config.yaml
activation: "geglu"
init_std_up: 0.0298
schedule: "wsd"
MLP neurons of a small language model. Each row is named by its layer, matrix (down: output weights) and neuron, and shows model dimensions 96-223. Each number is 500 + 40 x the weight over its row's rms, rounded and kept within 0 to 999. Numbers have three digits each. A neuron's up and down rows have the sign that makes its largest values positive.
After each neuron's rows, "fires before" lists the tokens most often just after its 100 highest values on Wikipedia text that the model never trained on.

L8.down669:496550436494402487541442485493510493521515558557455479489531567467517508423442477475524449483474537441487494521505506456468519495544524433504478535511461550451467546515556501503480466472420509482443449532434516484541444551512470556579464476491509563514539475476547494496510452587534517481463470552439463513554530476571524506519469591489490526588547541392483565531496461530488422504467
fires before: "\n", " |"

L8.down899:495492528541480566476474521519455555543492558456455582477575479496508513513506470479544485529506471504472409533537515480515565526518494612490539486527556490492531525555472469519539532574519468482503528521509492468550544534432529491428438503563476436514472511501482498521528481480492466451528440509447463534439531443436508509409501562446466500518479474486496504526457498511509551557491
fires before: "\n"

L8.down880:471442517482447494453489474468401528469524495458517525555539449534542487532522447403510421493485504546475453518526464507487466486511556513502507445541489473486442450514521492440566488555579514527488491493527505482430473460498534575534418523488504538520535439529460528458555490465507553489501480402498573507566443449529491504486511511466508470474519414500493487435514418534489527564543
fires before: " |", " —", " 0", ";", " 1", " 2"

L2.down1152:449411519434522496479482481562598508573455489502489498452483511540560489449491488530539471464530477419512559539492494446566458478447538560488460453588476516575574524463490470523490506493510515503521478454460499499583492433502516478472581528485425467512517532504524463567541480442448504533544467508483511562492467550441553551461496533499552435441462494536454447533552505535469536535548
fires before: " |", ".", " February", " November", " August"

L4.down56:500538452438457479509467506481601480521496562510478503516493504558540505506546532512487458500516469503536530490502467526521462474539516512530532522488536487448442510509490521532525428514481476518424534425488546505473526500543423476492573506378535519479560399557511461522512486413504567517500529482534472537457530512463536423553452506506510476430542522510472496525503487448474459563491
fires before: " |", "\n", ")", ":", ";"

L8.down133:462561487514462508521469556482491472500508452525502508504525530486491454520492502502462523492543493477482442473500481534461489474499461452570483502506522504487467445493500500524518420484475467518611464550509546527466473514509570542503486499487512538513472449529456466477510523496499431509509509535531509517466528440471571497437525464446549508660503479453448498487538529548429527527507
fires before: "\n", " |"

L2.down838:465491502539465539559500476544452555527454517452489537523498538566487522456504475497566539568516474475458528539448509548451477531482517458513530471404493485493442532512515430480466520503484515438433553468473494470468526456601475522548497565476485539487505544514530521549452613548582536466445497498477474382489517457568491556482512511499473501494506525484508544434484518601520508608470
fires before: " |", ";", "\n", " with", " °"

L2.down775:443472489529465470539503457474472498476501539445478411414434526568478505503502479543470493466496464455521528467497524456480473463532564494474516510458457548466507511466457543498485494544522570476403503416550575507529517480526492447500451467538492468593566483485523510432458465513516582457498474457447476463506529506487503489464459467528462576509473491474512485531538543375540468507436
fires before: " |", " Western", "–19", ",", "\n", ":"

L6.down932:567531550486506554547528488496493571546478554459523508488457522512575451476510483480454461564485509428464564445520557466436524499535442477507517549551464516527513512457551527531519426525454506477464511565506440514472495490507501496534487472484495535500485474528543461488521522477465450527550491513461586479471495488482474500450388491515505502474513476486450627528466498548497480474476
fires before: "\n", ".", ",", " ==", " and"

L2.down1049:506533522491503528479456422578486474397483614472507510461510569540637524452450531516550489485487497590506568515524516476506470472518545481480580460513520556450491495509442420482466448503457526510486496492513471549575459481455483437435520433465542511509552445511447571432509496559517585536518491499526449550524512578491497588490516469540513467562502484466482477531499523474526434421441
fires before: " |", " Cle", " of", ":"

L2.down1214:432467529477534472480472530512503519538529478474512547548501447491557516505488506476560448490538440494521469488419507517613474435512492532506454475485481447502418578506435542529474438527471455512495586509550516594518535530492548491525504476534503479503519502517522445531469503460567517476472496486475554497561481518495466384492508520488535441486496482555439487459503501546504444488530
fires before: " |", ";"

L2.down1103:482517534480428489518488476510494428511513489449513513496455441457488606432471529507481477515438576442465594522575488548473524518501544474521463510511430493526525545442513481478437472406497447541481482468494587561483566508546564522474531471488529519484523465466517462468447527487501542551520480415480522516493494518446527487565591480517500511480557439516471425533566518530451456515528
fires before: " |", ",", " votes"

L6.down809:475468538443552442478469501531481455489540470444468453499578501498490502515471503523530546485501533507480487481530474473571443507528481446513535520502453513461514529464470534465577429497497512505519511516513539437509495593596525525474511370463531542453498520506526495474429504471467462578471548471547526469516522494458546527505539534468557500541506481489467519493457466484441481538491
fires before: ",", "\n", " |", " Centre", " (", "ne"

L2.down661:557535557664522522554474505492518495554561509501510563528516565526508489509492519534439560452408446481490464464493517490499387582515464496462508522532508516468503521550459483537494494495573470493544559501522489465491504584469536529477488495497435514470499557500570526588508536544575523491550533542548479522571505507461494506506471499464506454513510516548497524504513467497515505529482
fires before: " States", " Kingdom", " |", ","

L2.down35:518497478423464447479480483528537558509483526556480536493513520505522508494481519485544572502511456502489496487524487508583568523553504502521512512493526464513538526503538490510548347502466466478497530440455532537509502576546459462557589453472482467533534533505513507606522508486506457547486552475576458510462512512404521529522558436518492500527510565484488529522494478488472460502513
fires before: " |", " –", "\n", " votes"

L8.down742:490490463558573481517525502508438403508505477573504498473484487496521532517424612471464518506456430384471551560541523488481502530520532515505531539450521463522461479553481512504541433495378480484437477477471522448519473544481557512509532455508556521392477494468475513479479510548504493531506475492540430507475561512458464508414453451493497502530567483512508506528503504532617586439506
fires before: "s", " with"

L6.down389:465414558446547489559522512530524522500559450477531495416490486488565532467486496435418513539499511493502424436486519595497527512573491507535505522449492581487491497489557545445474446556466588534530591510483491514536477457453502491548518549481461497543543505560482562561552490483495541470492531492489475551503544449481515514549343465461489506528448476555516490522480462475374483518565
fires before: " |", ";", "-"

L8.down211:495537478481556464523488585451489531495502510478474475523563456487584496528474407508570483502465540551511501479453444498462473466520528496432513456588457501472441448609470437504428511510511519503484457455565481427464501564434498482529485499488460455514491511478529500500421461463500523493498499418530496461576572575489478532502416477457492479506489533488483484596476468505493460505424
fires before: "\n", "---|---|---|---|", "."

L6.down175:470512490522469520510465459494489485503461493458465441495485494490549474419397466530491458519466519386490492497529499501492472527525442535489546476540518538476507542521473444530568479536485533592472531534465488444492463519495499525470491543540475517539496513451533550447498500546538502512506510487456485448445566482458500481496470561515454544502487508504463541507552462545505562506479
fires before: "\n", ".", ","

L4.down1029:524509462536499445517449539467509486485474521489452456535521525525512484500465514490435490489526476528542472482483485495443487555469504535521553522521493532499468497450510500485512513473477414514585493428489472534521495414429486536450478431453574474564511434535427508485468524476526511566469434491471461504485476448518598563530469459415436422487583475511518505495486508486510532454431
fires before: " |"

L4.down501:538508520493452510492494435467535532474590556429541471405492422508495514436456542508499515506460551467522518508525532513527553442524462514489529527496524509398535440581456457468489483457469504549476449436509473536486506535473483488500516534564540508514513493479547457485484510504580490561509478464504492483522494467470517474516512478465469488510515500530462571573513521471532480423451
fires before: " |", "\n", ".", ";", ",", " is"

L6.down298:537481486588541451487435513496556537403485526502541413477462460540555523575475544573534564518511533512532521542563562523520474561478456433516476539516475403492536537461502540451503551509527556507434543547498452513471551487485489495476523535486518512501513491517526530532526497464510506501450466488479493526543484582382468469499501409487525550486488468533509474431538519444465434464536
fires before: " 3", " 2", " ", " 1", " %", "\n"

L13.down320:478488499522536568527574477554504481489529518552511530538578592494490524611534424504527524501505518481512509496492532518480412517448475553528488545424485548547580511539513507539474488532481471498479481532468498456493492504460544512534556568643506502498521505475452494532514492567476513489558564569448488469444468463557449496496533504517564481528549474463509485490526477524501500411491
fires before: " of", " to", " in", "-"

L6.down135:563507525482540465568487482514470479510491528486542507523560502542520540525467524517593525512509465528472460513488480492504489461444492498475480488502529417502478496551557472472514459551485465467443538583479510544589462539558545465510512601462557498488503525488498515421556520453526532507489571555517456475610540487463422509490467513546496533451527520512537511532431500532565474526482
fires before: " |", ";", "th"

L6.down168:459545474540438558548448512508561460457547542503473518510532532505502553519508496523471440483485482524559476478478505479444450483497543507523519542546479501437493476574455507449498467497468465505506503481486591416517457401443507485545508451522504538457530523490422606505426549544548546459487497525533452489438477469573398488580483462520468467466481556506512504531486470528470454456425
fires before: " |", ";", "3", "."

L8.down607:573517514474528438541493569520485442519546567475475481560423586453467446449470490538496498562482524531458478464496461541475450489546524521514432445555589499522573474538507535420435483536579524487496526489517540504490550591482546505437414431514533479578581520590520493538488478512514493542498463503483443537461419445520464548514544502517477481447505485498520504443418538502537452484527
fires before: "\n", " ", " 0"

L3.down640:502568489488504534499529449482546421506428512490458427521503536500471566465535449534486519511478470502518454498481548440463459486499573422488472487440462498430470558513537538516575514551457519540446542503513549489449530497504545497507495468499478492557535561469494512508459514503521473511488514562489440457499535543516472495507438521492485482449509539551463542547494529468480544510534
fires before: " |", ":", "\n"

L8.down277:563538514508520541475480531536432454489477448492498456472464461433529491538509513503447548565480434449473505462503505521479473498470495547465547519488498522455484532530510505487502492493478471526566430551502499506489498513552518516506544529476471511493451499519495518463474547485508455478526480532509569502515473517475513486515519530522525506480469500473520508462490561441468475474445
fires before: "\n", "-"

L13.down895:584486503543479471503404435544478501501495555532504520483522509581521527483514526472563529530544541503495447449484495539489434545509488508468454498545540580494489584499544437528464516550510494483493472501527437512503467518465481483460549552546509463434490448448493490505565542500455468581529459513470500466516485461593551542515474444465470516482507472481480502511472467487539482586466
fires before: "\n", "|", " |"

L3.down473:491462613518414442462423557518532569492467472488481501415524430473510526537526534488478451517517625546528515536554502535485440478512471544504485566526456526481476497506570530545527477549524510502549498496505528542494510472448462432509541503499529501445486550502517519456527536539548477506585481495450549499471491520530503465494475484431482462589474464557490489484456470549465553479439
fires before: " |", " season", ",", ";", " against", ":"

L2.down607:530449494488546495460500488573495496475514445405450504485456549542399490524487525456437554485449496547471579492570418528432516506506484453480527479496456442452413558488437567501426466443503440580420470500546501468562496482535548491492464514478494506515507490439553519521427543500491557486513522554453525458486459479452483445509497514535528488556446555446527527594509497437456380554426
fires before: " is", " was", " were", ".", " had", " are"

L13.down486:583505492483527507571515417459501515462462497575559448479519466518438597612487450532429515515550489442510502566475504524426579549434538482439514517572473499496554555480470476504499497509425479532468533585568479507460469571480571443516497524379523487439549472480437461442476471463511447499533510513500494545460545544469461480480477516497488504491435510514532456403490546538508535556495
fires before: " 2", " 3", " 9", " 8", " 4"

L8.down954:436462471550474550514489452522475531488503580519508477541502491532552455501555414458503434599507453481459524599504586486511404534495547529564461489524507488454569510546460462525465513496514517485493542457510479512510544593468407479475523524538500483475505500429545510497554479506504450535460443482520491547492477521477445570494482480530516445513506555527511580521496506549475446584470
fires before: "\n", " –", " |", " is", " was", ")"

L6.down228:571528511466489506475549517539549519484463568498437493498480471486502503548556500571491481484531502500455513510464497452482451508538495455497542528516449560476502443526554482480486462486392447488530447491506460473487508495492492477501469503456514564424451568503501557575474476536468501527546488509455511541513529551534473477493476499524500502504541478559484482568512557550510464563485
fires before: "\n", "---|---|---|---|"

L3.down665:532444517500491448503475438470514447524599448373526510476588521538587518549493511435473475522548473479454485516561488522529459466482521529479543517557542466500508492518482451457455474546468526473496553500477525523510496493521673543521419565479527463492454522493533417517526532560483546439501476557519524514445509523481535528538511536544536552444503410513466455537514475486526474455523
fires before: " |", ";", " League"

L2.down160:522478529541488514515554496461508496496576486388484526488582381487497484454533466478492484531545492504525516469520467577512473538529505465442463559558530512419537482518485461478501494504494483544504531504486524558528508423450557519506476566436457461500512496525500547496491467515497553540519460460499496495478502505478507480438480560469498532512534528491469545508540513450495460573476
fires before: " to", " at", " that", " of"

L2.down365:480491503456530433506522465548543563470463535438548543555545530473550497478472507518539565421529486514480418486513435519622546415523441501491507504491498533538503481536445454495525458465503407493528545515472448489507519586560539492489515461513456486458517515530529492428485526523489531519519477538460506504496504559549535439485520487539459527543507468499527431485475511503509468479470
fires before: " |", ";", "\n", "Sport"

L3.down1133:430552507434471521525479450501502475493526534458501502449460553498510440505518535461483523519523512514469498428517449529458470486492563481481504535509460523446503534536498512533544446487469465479477509470533526492392478548514469530498450412433478504530523431560484498480467515519544469533521518461460497442523521487602559499547578535469457486473536481429448500445484541526477501484478
fires before: " |", " votes", ",", " meters"

L2.down609:456555438498602529537494469529464441552514444534504438494522509494453482512515527472466535511506519467505565498501465462539507520549428497486497505445561479491517526491508488542570475450589493546507512553470454542481536567482511562521484563590559573498502459467475486485475534593442550495550538478500513547521550484501527510491529474475480535544466501522560465472480464591484492539530
fires before: " to", " as", " with"

L13.down394:464531544480426568542486460446433514427495560489512536500503486504504440474496495568510585457513446494529472490515431561471482445522522473469520485465493450525500512479484423463509448604514494425506519577497555546555517447543475489524461453504472504456582504481431504563472561445499512442551480632544517527522551572444585553474526535517508477495455493472523538509517526480501497560544
fires before: " |", " (", " as", ",", "\n"

L8.down19:516513480437514466518492539448490466527492492490471477573426494523471460440506494399465425591547477530480538494478474482482454474457496477479557514512485486469480535530480475474423487470549495495429500513520572429504462545477460471527413494622502478495534509574537548522515475508498526458513443508483520460505535549512488534549530473580447530591429462504508495473509448497554416492489
fires before: "\n", " ", ",", "x"

L13.down524:491443555535551463547476532502542519448494466531581416521461460519480461436475537509399513502445552542521453465494572525550491510520536449436446367525538475481504512459475473510507487587498522511450521508415481485436492465547559474476458509487412502515466518474512468524473475503521564508500455499499527418556465468498531462501470470521523457514424459484521483497538520546507533455486
fires before: " 2", " 1", " ", " was", " 3"

L13.down61:517520514468493527451503473531446487477476487516489464469481467487502532456526490451505499539556580466442540474496463492453443512540522539500498523515540454415562492593510491524524502488444514473480470513553512493540465486505557436439507483471496482540440525451490490523473525515463457539494496447478491442554511555547538537500481541445533530514550499560481513558511506489509472422464
fires before: "---|---|---|---|", "\n", "ing"

L13.down1161:499554520488427450500508532501458476535496483533512488489496489549472528543503452500494481553545546577503460481490506499507534494530519547438472519500448525470514487515485575497553537478636546480505504489544532465532471490537488512527484537473495516504526554519503554501523500513563473472468494531512584437485564530518471481520510511528523510500542499463503562517520511537479569518513
fires before: ",", " of", ".", ";", " and", " from"

L2.down560:499505546488554537461487525478487491507496476551502479489532468407495489520511483455488516532518564437525505526497494466479503486479492540485411428473528493482453499535584455502589437460557531453510483489422599583555518557400461543522457484494547551464561507477501441520522497428547542435535431501494556608544515539457507494432472513469466485525504492488480498535498463517454550536551
fires before: " |", ","

L6.down658:461485487487507521566522486471439494475554532486519471515504511492551424500528509475478452445558518464476491475511496493415430551524505438523448501517458479492525529524475489528434521490497493509558489550465487429509495555451578474467511512498554518551416461561531506545487479518523470454523548501531535457501506498512532543535541553468500585466504432490444464555504496505539507488504
fires before: " |"

L3.down603:572482493485473511563531517516528500437498549495465471453458509551493565468524477573490447505591448521481553522477480537474434506474503510508479589425493495501439495544553468451526508486502463462438514502542464557514478553492461478479524479467572525547524467472503493517474521492451564519528527496437456457493476398584503480565421514511506578502526526465556508500584534491487528422437
fires before: " |", "2)", ":"

L13.down161:496466472482542474534490519439506456461544488470483540459521428483508506535535426529448454494502490492520525517499526552439515499565434511482533515481485503473447412517413405508560607497542547536481495477458432506530455466507562495506514453478494449488547526508552479538440528561461587525527499474416487557408478497555453516499406487484497467465529549523501523500513470514481462433469
fires before: " |", ".", "TL"

L8.down982:488552521474505515508503536474444494520546467508481574508507529463525490533541492502466509507481469483479472463468518533485444472498470493510529548504505501509497472509526507532524427492469506571584441560541486551486427525568574568508516536488511506492519461492455488484535563497480423493508508526501508538453492493492543538526521485503507459578496496439476504475528516515465502532470
fires before: "\n"

L2.down368:505594469532480515526582460500553500580531484437503413473519547540556559497465523530515510526529483550504509443539514482488463472504545464461545523435486498466526550548493518506538487450487472518511519529544607515504525467546546448481472492504592533483521508584512483468505504507521555524481502534495521535471542503446509513505415477504477513551494490464507485515482501448467458488422
fires before: " |", ",", "."

L8.down1061:454525551539498478469518426488511491512562559569484488462498500462473527551513505536502500527516526483488547543563516464509481546494493473572435494559521528522448482477523521496495464547514471519565498492550453450438509503566518509504505524476518497522470502524473510498538503462523496558519514512519439422509524497529576495498572432474484525569557515499465506495492522503494544473469
fires before: " |"

L2.down390:521533556482488548477465422454516486480498572467456565469450506497507496506475508536490503452515469464516466547581537495467469497410538482523533503522460539483459501542449410448482571538426508490485539588531538541480485460484529531470546407504520555441490489544479509524483544496436600472525498544538500439557538621565493511488505563495503493562540451561538433506491521496490529506472
fires before: " |", "\"", ",", "N"

L4.down593:523568461518412566474488486511497483545511466527474523520530480435550459483437437553433479534463462493435518490482544548498543552493511528511410506486436480562482516443474456547456469515452482486453546565521524516491492445536610507456524460503562472511510562553452524532505476456558490454462507470517478497477485486543430518510528516435610456477530498479432450561513535428524541447562
fires before: " |", "2)", ","

L2.down895:546489492523467514539452498460491408470504474467473530420447551502429556477486503510490541500558575562528508559517519432452544457458572505433491440555438454523506515524425459512492484526505535459499535449556533520479530435488556481497444509435564488471488492540483499555429502503546555584491503505540449460458528579410573517544460524491553527498477508516492474467519508490466482545563
fires before: " |", ":", "\n"

L13.down13:461544513503456519473427541553523484501471510493462582524511516478537412530481448515562477520442520497462502464483502554510506548498546474476476543483454439534483547435527491489468541538518498481545487512565490446521512555504466524487530477549490506501530498478491537494424474503509536494534469527493473352524475502553467522537560450467485486398565495497563459552499444565604483517458
fires before: " |"

L13.down1014:531503444490477492484512565448514477551481443490453479450494463487530505464522498525475550539529567446526519544483541524504491476516537493538432438545484459550485554513485523473521530434502518502459476507490484497513540461542551547525464516438452514477553436507502487470498510481492473471517496504411537473507488545511435548467429468512527530472508502531501507568451493465473475494511
fires before: ".", ",", " and", " in", " of"

L3.down1145:555588550440495511541489423500507509426558429475478414486519472370544541448478505514526524563564456433446469504577564620498494565408490528457599515517436422445468414576498547436460503482434476467460446441510551494470484487529464516511496479582476524498479534514476499525469538469500466561486475488511478478499552535511502497449488448472446484575536508520492471472471417575417505500463
fires before: " |", ":", "\n"

L13.down817:507534509476502530467504474544509480461490453508473544484459500486548502585490495562485560515477548545492515485557444546507515518521473559493532458511501510522567493571530478431536510453547540500545472465505592541437579488493465487518485557450485522538554481535482519527505546445435471415463525579555559497522406550462495461578493480490586481506512529504499443532495488531504466540518
fires before: " |", "\n", ";", " (", ","

L13.down738:483506466465497499522438429496529507538495520588536468494591487515487650477522558521496414519475543529506556509478563515463514495474511507556532483459517445457532494572579477459476516477480469440545594549474436560501552453530473538489560464538572548497503528440447567532487547580459497446485436502472460492520515537479482564545503485442501478485548524438538486506504501534523530434530
fires before: " of", ",", " to"

L13.down972:578487512547419524562495479508481506541543490481468496549501509555457446494580490519499447475487450446524462527523503580467458495513437522458462537524524540518539458528544481602501609405515519428492446517396533420523522446499541490488507461456460508551522534492500444521615501520494474492552453477540515513460518502454489505514538514482477531492539510555545508444438519493579490533474
fires before: " of", " from", " by", " to", " at", " and"

L13.down1081:587529542459493488482512523503520457461480531524448506500542530515449453471544534483499565502563511449498487489551565494481470497460560534495456557529499433455449415538465512458516568511549534448526453544564537539465460464538472560494470520509474536543523429496497487503530485553493532529479450433428484511567494505559522490564541538483455488506533576464531469552571556512499553510386
fires before: "\n", "|---|---|"

L6.down564:523488447465492468492499505481510509460467523469478453492519519507514471574469481496488473533503552503473557549514512521487598569513518474516479488578509465504475462545510505464462450422502523467451531526595510519542540496528489470492542488462566574459542538442549478449451462478574467489487565488473487513519508529444497506538339542495508507514463477487526484518562520459541551550517
fires before: ",", ".", " and", " was", "\n"

L13.down1:491482502485483497505514488500552462525481497499479496432544527472565540433550479488468474540501548495550532488463465468498474488531507476518491477508518515506519517526491501391510510501537574444488475541570484494443523545555472483381503502448555516489565511484450480488413459505528523449517479460447568477550516509449462513533523462541499462575485557490535581523492587445519481486556
fires before: " of", " to", " at", " member"

L4.down572:520515530466486422494516508488467541518537544458559438525522486450563449509522449436476501497479463487430554492525486507484507430441468533440516545543522586482547482494452496530559484493526455454554498469489480501574429523552497580425535499489526512497446476548445441434456474462477520523545466407461488512529477483441524501501456529436435481518584544456489415493572484497554480462458
fires before: " |", ":", "s", ","

L2.down235:533457461522484537557501444544453544500534508420518450453479499525561434461491511527458488516483507421472534517490521437517491431544551510490559578537472551486492545493519499548494499456436551420455428479507494414473514552535515466490484447470501479551489503493527476493518530496524588487489504518464493460539507442525493449521385497538499477466517515469414602531518493471474470455526
fires before: " |", "\n", ";", ".", ","

L13.down305:505535480442472505478567474499527455506475457520521465444569523506540519563557495539480525436499508520419546523416482569490533520559495484477525558422494544522515493502546509470542526514557452470520524545513529519577469479475567512545446557485577634499452510522512537582484535517470468560417514517510448497486515459469475398497572456553521444554475511468522536534556485557495476483527
fires before: " |", "\n"

L13.down98:449506531440507467485472505558551498542525455557474509505432450498498501412538513562497432545476476456549504508517514535500498575458547437420521491508504524526470553495562373500502517481488443560510513483505484580503514516544536520566513475549538500466499573505502549597478468466515518453538466450453521541524522523444572556536492497485528542515485518498477455530530463493525521461465
fires before: ".", " |"

L6.down19:527516531422504524488474495506502475538489416564429539557465552502541516502508483489484563547445531505567444505562504520518511575518520447442486585497482596470480540492459544491502482572430500534528536536518543440498491508547520504543479473440504513479481497495547561452502535550521503469534555531445520482566498521506460529458483478574527532526463534527513473508509468535499401511487
fires before: " |", "\n", "'", ",", ";"

L8.down1049:520474565470500459543509477505544521451496523523530471592579477578557498480548454591526591472603446526540522438542509556526556497451527448497405458537511474496511521427508480520525546467510450461481467526516505520475505531485466460476529547538451513462549542544488495515520415523582531498444527489505401451493447507501509478535445465459505530478503515492513455481461426554494510480480
fires before: " |", "\n", " 0"

L2.down592:462501518456493529564480487516507413513483474478556542523474608577587449471513543503568551525515530538467495487486534595475483493510538428460477504461480536483507504499517506532525520542496520473517440473516468518487444509470481490495519475508500533540489442522520485491503402550565552523458514541421575401455445523552550484560517461492505537505505525427452474504494521509509501427530
fires before: " |", ",", " votes"

L8.down118:476463466486533492504500421494460499543513514482494495502619487435544494504564471478524438570530553515490503504510495464546514496489440571515555544538566512508460452496511497527468454497484539550514518436492450446490447538472506615527478487479476501520550504471532539545524520485512491536480521498453538498519435511435512535483560536495450486450494553490571523530460421501513513514496
fires before: " |", " 1", " 2", ")", " (°", " 3"

L8.down904:503546505535513553495473520510475556408499480475469483527557476510509552538446551539510528566450486491471476479445518537556554564479498548500496528534433553470480554442578467477522496553529521460452477548519575486487486522479512560471539484536535468523493526485464526474614517486548511476491507522518522436532430496465375508484527488556498479528508417475527522518535491512477465471473
fires before: " |", ".", ":"

L6.down253:489511598450486545462463460468459418491519435549586478450482486505507508507544567412512503537465501520471491499547506450581493510500526543536469545506461480507414507529562471494449443579512494498536440498540535484541503511458499529528445521540508540580468484475523524484473521465553530547522463513501443447459520495588487519533558495480519481544498460512461422498533576565456527485526
fires before: " |", " hold", ".", " of", ","

L13.down553:527573485429501450518475420532533532485534514486503506495480475556514515570532468469477507460490531553519465501494497545490503427484484409547471454488434479522574501521559487548507522488493433459504447541509527421527538487556546534552525467477473510402447520466400491479587523451410537440468524436562483485455521486485500517492492490476540527475518550449476479472491505530457499457451
fires before: " of", "ing", " to", "ed", " on", "S"

L13.down687:478496478498459499467500512523553486522526420481502534459539499424499555526509502538482555515424447543509550511482465525473487466470491466499502532453517549493484414433512572487496544539433529495526480469472526529533469536516556499572534559475482552450471578496496517461458546550483428506494479456451449504517543483523528453483465573457502577509542554486525496510459445485476494489469
fires before: " |", "FIVB", "GM"

L4.down1084:455489519499399477460506491465528503447507461477497527558514508430559501584484577446474550492537447494484496506443469501436487412524475516543478568481507471496455501530552493619422517521589499511501488558494546455440495466482536500449440538547539469534530562525425497515512530493533532521458497469463517527529512432512547486494587508515584497519472570486508464537540455483505529496596
fires before: " |", ",", "\n", " team"

L8.down616:487495496517580548501570498473476502594528458498456532487512474491510500483502446443522485512500438458415445500479539486455469504463489540424523506555497516472482520580511455515505469437492489526583486477511521473456496502568470520463496571495535477470519490473391483465591533515489460473505485520457547490451495504467528450448533509512490489447511495510504521490474537451513501556531
fires before: "\n", "-", "|"

L6.down902:468496517492507516487494476426519472515524400521519471523553468510395511471433518531595485508480509472486527573537465532482531441473511579526557414471518536495555533570478501483515534522536437399483426509543495497529469544544547551577479464528490521497511561512469446421471544581470507515542484489482534413430496465543431380510572509532484504496519482511523520515525451541501527436502
fires before: " in", " to", " of", " from", " a", " on"

L13.down298:488569542441483508514485510455466471538472500545505503523477469475502406494521483480450417494474529433486473522464500491421468500546476444509493549477509419490487531452489492465511514556442548550449515536512460552499463525527498498554497465571527477502519467409583518565558484570553466499423477439544535523466591537504482515559581563508559541473534490493480467516538483497531537450488
fires before: "'", "\"", ":", " |"

L6.down193:576495525466591461504548520576555564510539501546509526533514520433511556448424505471528493587509461455518529533489494456509538457534529503472488493422535459474532561589529441481455514541493540458580421541551526581593476527420472524457478498468486499448542481507498445505478428512610512518523455475491535504499477502460504477405564473495471444575506520471489531508524461444494486498484
fires before: " of", " ==", "==", " to"